MLP neurons of a small language model. Each row is named by its layer, matrix (down: output weights) and neuron, and shows model dimensions 341-468. Each number is 128 + 32 x the weight over its row's rms, rounded and kept within 0 to 255. Numbers have three digits each.
A block is one neuron, or neurons of one layer that tend to fire together. Before each block is what it responds to, as a language model described it from the Wikipedia text at the highest values.

Description: Mostly hedging adverbs like typically and normally after a subject or which, plus weaker discourse words such as However, originally, once.
L2.down138:122143132114101130212112137157080100157112161127105123096082143141174154068136163130134138130140130156137125153106092169108174091107153153163163074072100181136127114127138156120159154099120177140117099114122150157164138152064158150143207085125146161128114180094099113136129154089128139146134095103118120108116097092121090127136136164124192117113135146137127113107159091115099153134112
L2.down196:125137191167116172149112113077059147132168195128177137114122171130183127104099195157140149100116100151112072150139100191035122075095120166125117126071126169102068131125116137134120093129139110127107143200110144129218112147103183116079149109075157116111101118169086123126106128114137148063109104098171202144132146059121119155096107130147077148138133145092141102109136110121137133116145
L2.down212:144133143134149094124133150182049133112112069071137125106088188141129099122176204133151162123131171172143000095134163150115148105178217175070095109151184156132107142115080120158101120132123119163117145123155083101110112082107136117120160130159140104107149111107103128161149127095139210117127119138095192142131142170167138138133144181147185082175152125163132085160169137118137114209106
L2.down250:079150095136127172164111108120132143132102154121127163091134085158111137139169106161108139135118085139070093126121116123125075171154162167167159103089150163130166161105094159136092127150180105120121146169123179117151142171133149127083184104192135116155123139208086140132129148111150115078113074132074150160138114098116114065108119103107073121094112147064210144104100147104088147102120
L2.down304:108128132178171133154124117142090147201111165124166146116082147127162153109146169120105145143112116207099098181102108152056175076142173179104157125127145153150059125167119126184085116106117138145097113196133156056161133125076140107089166087122151127113116099119081097151135150099124152122121037104132193122156140079134142108115162169118158118139127137159166140071152114094124118137109
L2.down1447:098147069183120150125141131162121113126090159078131143121105134165090122105130198115128132113133099200126205105099111078112186068079114122119152044061092166119154142139117126128104129110146193163103119199146177115129122111142105118157136081154113127130126160092145110111161111097103168135134083131173135127135117119136145120168171138127154113074108143160123142092150114047123100153120
L2.down1946:128177108119226156156159131173094145122136097127141104117121128138068153108176191101155147085165111202109029099129130091184153094178148206114158135092199124160152118118076174142092121154138127097133120152149151104149138161118146120153140157112120167179145138055164121120147156097139114160117057121132184140151140134091102135161104141125169139171122139110125168117157101105146225103159
L2.down2221:147144106130138136155144133133102116133097130146142161089106134185147165110143127100200134174163154230120055141126155096092133094114145202118073078126178148081104090116126126137097129106087122136113088103125119121121149068119141115134124122167139132098122187104108127131125144062135147126132120146075117123153124164188105123147172121115221081141173139106116108128200100150144129083113

Description: Abstract nouns, often the first piece of a word, heading a phrase after the/a and usually followed by of, as in culmination, importance, continuity.
L9.down536:099147125122109097119082104122124087138101124157195182068129131111161113122092111117052202112069135158107083157119103141127105112101146072162118129142151141137155140151116113155205176140150087097142140169185096171123136131128117178129118126100142103152077114151116158123125129173159133159118135122105077103131169124135124123103108129135079105147116083166157122106056093135163119138132
L9.down660:113063167093105089115104139138116119089111169188191102125159100171133044108084075149085182140058180113189193094083157163071158180148153193082110106160101194086161151120126117158085075096183137151136153110113122160132140092139129131167172116143138114081098174096080130133187075129128134145179112177152163186164125126141154110124110131117115159062095134123130135103209115147146115159078
L9.down712:142223141161141097138063116061159112117102131164170150095146143170201054110133109133124149068103146157136083102115148140162083153163139120142149142147117191093005114126151146167053127114114109158076108146168120117131118085131051166140058128209110135109112124114099090090091174188113111117107136149090104142090105096156122174112170137092049133079171121101144152128107213171151058177143
L9.down1710:127162122180143185136027156112145141147115171075140167118106147067179154111107084120084158092108151088067080115117110124140104135144129148149139102143110140090043173076143157141108159102143159173143110124135134141120136121120048141167108125123113138159105114098137152113152152145105103128089122139125106171106145125202129164103152147112101139097147152132137106134115182167138137164139

Description: Mid-phrase words or word pieces inside proper names and noun phrases, such as 木 in 鈴木, Street in Walnut Street, this, series; no clear common theme.
L2.down448:152133067092123140165125159098090128150127167133122085114160092129063124090137121094094107100094082156144097187098105124182111153159102114124130104107159131102255144137112157080074156112106093133110100137104154121148168135176099163106151124132168144175102125133098143122156129112127143129134113148098114143085145065115127114108150141160085136101164178167115197140147169116117210124099
L2.down604:114168102110097116132167063133074136118149145169124080081100124106139105087099133152104102081126147069150049065151122090157180090102163188154107161156111141127155092069123146135164115115152133136113175191094109154100058213169128165115181131132143121144091054140111178086137116153114129196147170102091148100113113079117073092105130099156115106155112124136120174124163113096116104129113
L2.down2092:107097116162122149140123123119161074110102133168108144105113044133096138133123132153120172154135154104109231107105123111154086139090070075199140180099092125122180123115198138116168100133102142165181062122107189161083109131111085127104079147120065127108120110150112107140140122103138147106105146160108113100126133137168135120183157078136096120149159120130110139117082146130140080105117
L2.down2209:143141117127105149146104112099151183089099175129136104076072150180151104135098139186099141175149158098119220093150089130142062098184148179092118169137134107093086148104148132169110146149204143112122166144108105101102174140151118095126108118128134143074067110144091181144112132130184191113179183109064106120145162135178100116224142107143195126159117122176154163115128088128119077123130
L2.down2333:174139122138177189146118113088185159125140141150114126122097048082099201089141118096132139087132095164088150128163098110156155143097133072132178121085123110140223118141127216130124104123178103121118151119052153116117164159145109112126142136091165132082091065137134132099109142128097058196108172131167111108134083080094118116110088108135102170155149116132190190119119162123089180162080
L2.down2400:103110146167115096127107110172195153171122072107146110108080110109108131170151107155005147187119099135110150126127088131171078110123131137107134098192146134145145074161148122130128108143111114146133131101116119134120157142113105090136105197114156091111135131128122143139157126166117150084126185172127096137073108115064164113136106097156112137136115124154098139142093097136132099117073
L2.down2896:142161091212129147174139156113127182127182180113085150115158104152121112159153076139122137114124119087118092085175044128137138124136137181125128160144215112171176094098153146099136093164065077101156138175085177151100083134155105144086082140128142146092122111148101168075112098114161106138133154166074163100137096084175137078115152082150154086175119157163191165148135118136120155167080
L2.down3041:137116105157086109149161095071155117133065171143094142143143105132141118126137130159176067167160132038172128144152056159126112104109116188164131161100154105161179103152156124068144102082052111113174092204109144084065150127127087189153068170113095136147124091144105150124142149084151109109141108137097128137136115122092144145155136133091142076162187150134132118153139070123105119089095

Description: Mixed word pieces and words in varied text, with a weak lean toward degree adverbs (quite, slightly) and past participles (reflected, drawn, flown); otherwise no clear pattern.
L2.down522:115119148099086139145124146070180129167105127146112153148197051108094109084117147153094105164123142108079194130107151123153141141100132070168162171105099124088128138104189186188161154106175108115109076138091166107072148111135130079132155129159150148095089135143110136120089084050089132136121171133077140129140102106154097151104148119155132103119133120138145239117157163092115113150149
L2.down529:118157174142137141088118078069159146123114123083094146141151110148157107118165151152079140165096170125160097120155160145138045127121164129135161152159131118110221146117170142165124086167098116077150112119081080135096169103117115119102085139128153084116112136155148187138116092146084128057133185126120134122148093110122153127164100071128115141118103123177179153151130070120107131148129
L2.down890:159098196153111132096108150050134167099127160133132110099070140121150155099115148172192144116189167112123255091178107146075152074134117130086159180139099103106214145151167158204127126182130066118154132129090072096119180140117186101091135099115170091133097083133049093136124137110121125134123155137107138117135122130143138130141104160103132086117084106126129122072088091114153155149125
L2.down1555:118127106103087125116153130120173160054118139134076130187102081162112128081120172114129120148184119082157255138158113139157113148129164106095175140144102112122219160120147145143148088188110117118186205142100075131067158140159138118149166137165163126073094072093102171141115132056138128077117135110118132111094158170152163146140099145167111066157087164175151144133091130108071129129067
L2.down1645:123100107103089132132122120049169127131063158160155088129097113130123060115108061159140089113184132114118214161142113137098101140137124062139087150041082123074163144132116062117135100109133080117161168167149083133124171107176143128131147129157128119097133127125083142130097166089160085140147122142119095158127133174206113136125127165110130119113137181105139082171105132080083120071119
L2.down2170:115106166120088103082138130158135140117073133101160122169191166081131098124156107113177085152145121069093221132129154064187093154166177093127149168103108101114164105147111179116144101135136179128179128071141038123052182079185086095126137153157094107136100142106172145129079149138142142099114128135133111171093145140148094126172135117078096092139147154152153110160096184137114102128131
L2.down2498:124101222165108134108127149159131165082112133140115141144192107125126111141103091144154137131135143035107255099086155099134090174136152144173148165193106146100084133121135110120173105144127061150159150069120112127109110117145159102058137127169093131166109075109099135135070134089114104091123147123140137137126153193214136100129084134117087092132115117094112157114118178126088084134164
L2.down2754:146076193105089129132207106071176105176109139155172120108184147089172099077087120103160076169139106121116154145116156144039134186134136112154114156156092110082072166149188151122119119069141125061136080102091098134096153087164147165102146161153131086118105120156109099116141129095067099120114186161108128136131136137149160141155114137125034117096177136170149153150104167103131105144092

Description: Mainly the Candidate column header in Wikipedia election-result tables, after Party or at row start, plus weak scattered words (album, away, above).
L2.down862:120176157147149105095145157140104129136169145128103092163079168177169087102152174129045140154132116095175099106093093181226162072124145172160115103122138079140080070137149112102123097138135134169050082129150077170135084114098140089165188098138122093134169086090135154142128116175149126120116101080143134112173136195084168130151127202150139082177100115119138098086124071150135107197111
L2.down876:176098145105116158128107135079152101123156131105192143128094165128121116169140156174161130128120098074166182148159122073160138091078141135131111169142165151068163110151130115112151061163115126147193115088080141139127117168163099093152108137112098113158148150104127147144126146108107139143118133149179108163140106125110173111150132106135194139175109167143117094083073074096174130100200
L2.down1048:107150109137148146096124138128152157133118157123123151158144114150183111138144117119116143147113165174127132125112113144112154158126136151200105110103118117147111100113146126111105083098154134138133123133125164177111143128092121139116138127158099152122161139106165118119108119111088123125156103117126117113135100129146173129166115089125143098077109110118143096088148139154129124150119
L2.down1165:132132169143120092100153120097136117104119151140151111143099165138169114142151155109039141125153102109104180101138119185187134080151139120095139133171118135095128131142127171154144121150101136092089031071140132153111097121159127135130115134125113080091171155104102128154149104141044117104166178058117144095154123184106174140139127138126152102144117103110137165098158075140089116101102
L2.down1346:167112167158106136146111125181033147144155101151162149110084163104096158131149106185109105190150108067116255137138120183142155119078124174140145086094150154129117060144111094160177106106123121146108117136150150137140139120102074092120178146185076121156140127144090135127154149136117141113134112138140130127174115092132121112119107099090147075156159093120164168125153117155138130124117
L2.down1399:076135071108070141129124106100155091130105152101141104119164131154133126076120108147061114135134177144106221100144109174127118153074148105132135151109121103089228183113135089086104100129155134121162157146137093152156153093117138145069130158141082151106148071122117159138098137174106131093156134127165109163150126080105157096136141093151070140059080102173128115150160108115107104126139
L2.down1465:083142050139083113132117107155139100128105115041109132076100140160132115145199089136098131161114152157132140100137089187191135106126128147095132081093163127146222146121068117098153151150143191130127188178160156111155143134129088126158105133092088153031164131143116165182120103200148160101184165130117115134151127113093141140124144118149113113122073140121127108132097092134121142033177
L2.down2612:119174156129165079107104131115145162114156089111172149148106151124111106151187137143099136163153112105126153098112130161182166129128172136159133105076160098151080096105134100135138102131110162104115111104143143171130117079153154127108151158145106054126162171105167114183137093163102147140143108089117157109134110151078162149158115137127132155138086101108160127113109074170106084182129

Description: First word piece in the verb slot right after a subject, relative pronoun or "to": verb starts (sl-ipped, rep-el, fl-opped) or pre-verb adverbs (also, eventually, typically).
L7.down1218:150119159131118150119133094061125171181165133132139157084145140148145086121153102144150084134115186091161163063152114161182113127162217140140144114106118131072185164163148082202143106170154154179172181108141179097112101159101095150140107142175162203138121155112148107136126158126106108149094150131185109150106122113146142105161085186171135072095142121053168103153118129155083126109156
L7.down2705:121109118144084159124145162053153115086158103161087214086197117107153065146172123106141103078133095141116107131192116141119117197129149157145143147081101165100171149177201118186066089119204145139150152110095167067073093130112094132157143143166102135115129117083145168146109095130111117112149161180148103096144174107091128135126105160162164100149139145088150167125131089150056152107145

Description: Abstract nouns after an article or adjective that expect a following to/of/on phrase, e.g. ability to, impact on, emphasis on, role as; weaker on commas and "but".
L7.down1612:144108139090145173097109121155133112135160168082137152099086150131188148169075128116130154120129168158138169132074107087099138070131063183082144151108102169067109128093147113093095154150135088127165159106135184116128137145194041141143109153118150063092078122114139104095131093162159141106022189176115187096128136093124134173114119131135093176168142167168151161118170180140193131163138
L7.down3058:135152170142107161124115110110082163219121161052177133155181104128108112119138130158155122157111093162096165132148138088144163069160080148087100114129161184114083100163084101119125111101102104140094132096170142115090102092131108179143142130115166086043155198110090160081147125164074138042109104157085229208046074079184135083156143149103114160092174165142124066106119117171183126129195

Description: Verbs, participles or adjectives after a subject or copula that require a following preposition, e.g. participated (in), affiliated (to), consisted (of).
L7.down2448:115178172114147121124085118125093123145062096175151152064175154110094155155117088092097122091147088118089100156131116086078164172180109128132155095071137094157083185119053100146107163115169122143104125176167134107167189094055119053130167092121147121108109131127180099190159108162150129133159107130151119185140118143163128151154168187118104064123105163160128122123102175147215130172102
L7.down2703:037146074095082137166141150138123168101123131198167154160137188097106126157131107102113149081145113134118096159109146132147108152126141115091113146082084122208086123086071116120188208155144120105074068170090138139176160136129127129124104205150129114106128130123147119165150144133155143124162147125166088103099145098127103153108094133105187110107146150137096106137123167070146177112120

Description: Word right before an expected passive past participle: forms of be (be, was, been, being) or adverbs like newly, later, originally, previously.
L9.down289:147066104127136135107105103095127177112121116072140096099111097139129120084167145089127095120152171129099162202137095143107183130137100177116116147095183129101208068123159106142131149114098131091148135145109101131161130103128171081152169056054143131109153136127103141154154119139119112163112162093114129097119117101096131096102134099129090160094161131101112175145150148111179105080112
L9.down416:166082144175118092133144137071133142107146141107087054179098136163145164140054172230152103130101143069105176168103114122098128104121127188152182107115104097111056176082154140188104132128166132131123117147097079165132143140122163136149136169108102153116133103129083083158105101121117105180121091089158140058133110120033153158164189098137150128107147164110123107136168123173140190138109
L9.down1562:182180123181164152126140119174115165131183159110121121140106090149113127147141138183159114117084099082088191228096111091177112127113065146158153129113142120111028153152165118158109140137139188132077106144116087157091135113109146144126115091064131099183160147179065049156146098170080169174141080081117143102124129139128126112097159135137133130127086123101122130140106088185132160133126
L9.down2565:172121121152175161129119110127171098081137127131204090122097166093093113124146107098127169110156179096080146112143104144148181128164182147159140081089106131123200062159085091149121118133140107099189136141077105072079083065114124070124090113173132138153122138106128158129127150129137110108152122124106171128135096110083156130157106162083096101125220133140155200099080111143147164085085

Description: Words marking uncertainty or attributed claims, like "possible", "clear", "certain", "rumors", "sources", "Note", usually before "that", plus punctuation ending table cells.
L7.down814:079146155192126175167175128173115110128110093140112176051190135105164137083162071109157176135084171102075149178086068159120115109168109152101085150117114151144197168137130179145135177169110090092139093115170183127102118120099127093115089127061137164180127165158083109058186114141092114155081110147117116159141157148179137137073155038112140136154162180152169137173141119114162086072125
L7.down2832:113121083112170132130146084136141089147149082127156187193153108135109122114115109127119168113133100204115165110109133161156152165190145115074112150134127157128137142101161110165129118107148146098155110081104188126128087151146117139142097093123153142098143078127081122112137146164158126142106159107096106150112133107189124135126104111126075158075202181191143076140132174091108157108145

Description: Determiners and quantifiers opening a singular noun phrase, mostly after a preposition, e.g. one (in one of, for one game), a, each, per, another, any.
L9.down750:118067125114078125053096123127112170078096099115077121167160115118143175121089137128103088104121153109213155205107149136162140101144116120162131086146162102119089071180068138186138153148181119102143094115124100165139139112203109116127190174164052103179117148142087113138081173086121068119196129169110124126127151163094126175152153157112120137095154134106119151125097096149157081127119
L9.down1479:137157186168154174124124147094232105114107176155142160139051094187149141057104130181128167139117112084210219164114150099171079159167088116087103126168162068118122097070110115121132119102099130180071100105135128133139118061106113176065108187109091161163105131117126117115145077136066095162148132153105127179168168058112107133093087174098099146096126132138052120118067081132134075077085
L9.down2733:124087137172089142076140101106112160079104152095135094151118153090148109144135140114199109166172119062123065098160158142183120126133159148133142125112175202092076111153122139129115132099125146165092109092114110107105126098148080203113108129120105144128160089085124155158082110112087064105135166160120131122152097163097138146099126163125130136095163104117186125132157091206137163130140
L9.down2894:144183095190136148116158169092134202165086117124165109162060157088130175156117121126147129136141138127133165128109109151120136156159146162116084141079144115134075108170055167153176105100175120109116118171126137136140111103139145160149100166153117143082138133058190196130077136160065057121108162170128131199101161112092074167174168105109107125120167136136174128048145079160147148091130

Description: The slash between degree-minute-second and decimal coordinates in place listings (46°35′46″N 120°31′46″W / 46.59°N), plus weak scattered hits on section headings and years like 201.
L7.down1223:183165094172112133109144107074095091116117166135149092085194139166126168097109139107116138136136137157100000152154093118133124140125146078149183100147144132123000136134098101165127076137117103153098128112128112122172093125169104093131102162131170172104121120147140124128138158106133126139130131155095117148101118076138093165140130131121125148111089149117160139130142128116119100177157
L7.down1571:200129123149089116131176147138096119152114120150117124091112119104172130121146112151099087109078140071053161096141133143177156100126113127150158114130113131106080140115150136098161099160201159098095172169131100171098123095183110212117149195120107141170213140108144087107192132084099099139160070082160130105129095130189124134135148168152136142149146065097089129081118176098150105123125

Description: Nouns naming a role or relation that open a linking phrase, usually before of, as in a member of, as part of, one of, due to.
L9.down817:149165123136088123159192182113075113102127117119146120100162167097154146141144163109125167124076164135158155115103063111215142197131120147160121093150183146130105143112099084127130070108141091166082118154089131116070089088057088178106117152091154184091119101117130117139134089188116072170135128142153121090107090143095140088153129169076114144056158113139125143156137170133102077138130
L9.down947:112130191143136123136108129097144107073145202124100159161145167107104132116118166122125134111076148113107186177107116188171136175141133139108065101117206198097182158122168136121094147161092138189153156114070143105147159113134133128109162059123135220113099129094083129140123081127134161125078124124107156169100094146114118135179214142128112157124121206084127148087160115135074175150132
L9.down2148:120172148174118131086150149116126140124104101160183145132125107154151173116123145151125128120058135129132166101135147128156082148200093112151110108100124121158106166078126122125119178176138154110151099100155113087099079114124099156119135169140140108097148097106124030132166088191134178118154186115124126164154085076118094181123137168126088137084115122117136168129096106143109097132102
L9.down2485:118065101116081153108099180136129097164176116224159123116079095149112141147137178147106136167134143166103092099140082184140085160120169162130074094165095109112060080143105125101140152165183114098112129188070127108095103154105136116134089163073085129158136129128147103110146135129120173174145185104109133080186175097128171145190148092108135119088081090148105083150144115113125118149138

Description: First word of Wikipedia section headings right after == markers, such as Early life, Coaching career, See also, plus short-description nouns and table labels like song, admiral, Total votes.
L9.down595:157130145144129134146146138129134066154102128134143152141149104135110111088143104069098113131084163137139152183090130124107088119144083140142115176107128121146185096105116147183140096143118200105167173152162180156119107154120158167117041081076147071183134168159100088136125132146135085116133131107111127142150132104150118108100173088118106135126119140187129162165137085138110109138087
L9.down1512:105131123092138099166118140124116091120152129140140151132099149151132147085145153150085152079127089107124115129112148085115153100181117158127082083149042168149180106103089132120111091122155128124072128097184128119151141141132104090113191170110140137105118088150148141113202117132134125059126111091156163151129150133140114156162133170102159116082086129089177088124122046112186080128170
L9.down1692:098168178138126083129114127148122152148139059105115170166100180173117166116124178069100057121109113068093095098161187166132109137155108152158128113170109088157196127094092135137186132146154119144129144095185112128149128122122110143188178138046185085113112101115099088100152124170145122134159137138130178168137121147124117132097162146083111118068144156163097177182101127117112121111126
L9.down2006:166188133138108128116103120125135145148130105111110146145159145144146177136143110110081160118085145124151140066076108130081151101128149135099094148206158139118121099127144141151083157162137180177137193133148145114160135136089148090188139141132174105139097118110071119188118179218147061060098114169142121118102166098085088096157116114080116154103134164109095092154094102160090092130128

Description: Function words right before an upcoming verb: infinitival to after verbs or adjectives (designed to, thought to, able to), relative that/which/who, adverbs like also, not, typically.
L9.down1378:169168112134121151144119111079080102136144116117122089131147208123152162124152120112125038142139081078137100111118089134103184127087075114127192147074128151103175138107103125099199181151172136129093137130156146126073155124098070172182074100123138145165205098135146125098117149159173161117120085095121156127126159155169161117132141100209086137172155095109088115095134114079109086157101
L9.down1506:085127119121077119135154116215152113126112111203147159078131151128106121111129095134066117146133126070162114101138101107083108098088139141108075141143149141138086117114140177121167122121081158161062147158119165097169125128107137109107149178029107155131142122060110148115111055164140084102092090175138170181132133158162132090176068115112128060111169085086075112149136156138118129090171
L9.down1746:078122144140125177099130107073120150124131119170152133080189144149159106110085134122141106117120192128182185034116141167149153151160166087161202113068118118125128114077080165156110179074103149131186094128105142119118095103139116090146111137177100111047136156064091139129131154134183175118103152196128188176105129124129126137133169092099140124128097130142118131154093185101079148085083
L9.down2345:142102113127109188096108135169117098112081150146176104102107080121116108129100130115157085099092111074135176105161063101093204133148169167130086096168109125139197076112158168153133126121089104105175125108154121150154144149134130228154128058080093139074176139164151192126098089107093051123100160133113190111118142111139161161163090140207113101135135098086162098110160062136160173163134

Description: Column-header words in the first row of Wikipedia tables naming a person's role, such as Director, Writer, Candidate, Rider, Athlete; weaker on other header cells and list boundaries.
L7.down2288:158067145124142117095115108189067072067144126143106118185146135161119124162149141093088124156165142121141081066109127110150209132116211200162124173107116141125151136114144110107097092124161165141120052085100165117136061144124063106171101149093098201141162166101097094125123112087105097092140150182110140084131124152160173137134124083156106082123154163063121131130144185095091161162103
L7.down2968:071112126152089197097123098189113072113118167166114133089155107125111106145106159044143137129079182155157167072139138096191157102144130119140153124168120118153175157107114098137147121101092112138123097113141175081129143174128159111119108091100165092136138167163121160186144163118091211151126124104110106105079163126123143112110093106164071137132202147189163158069095142134065125092056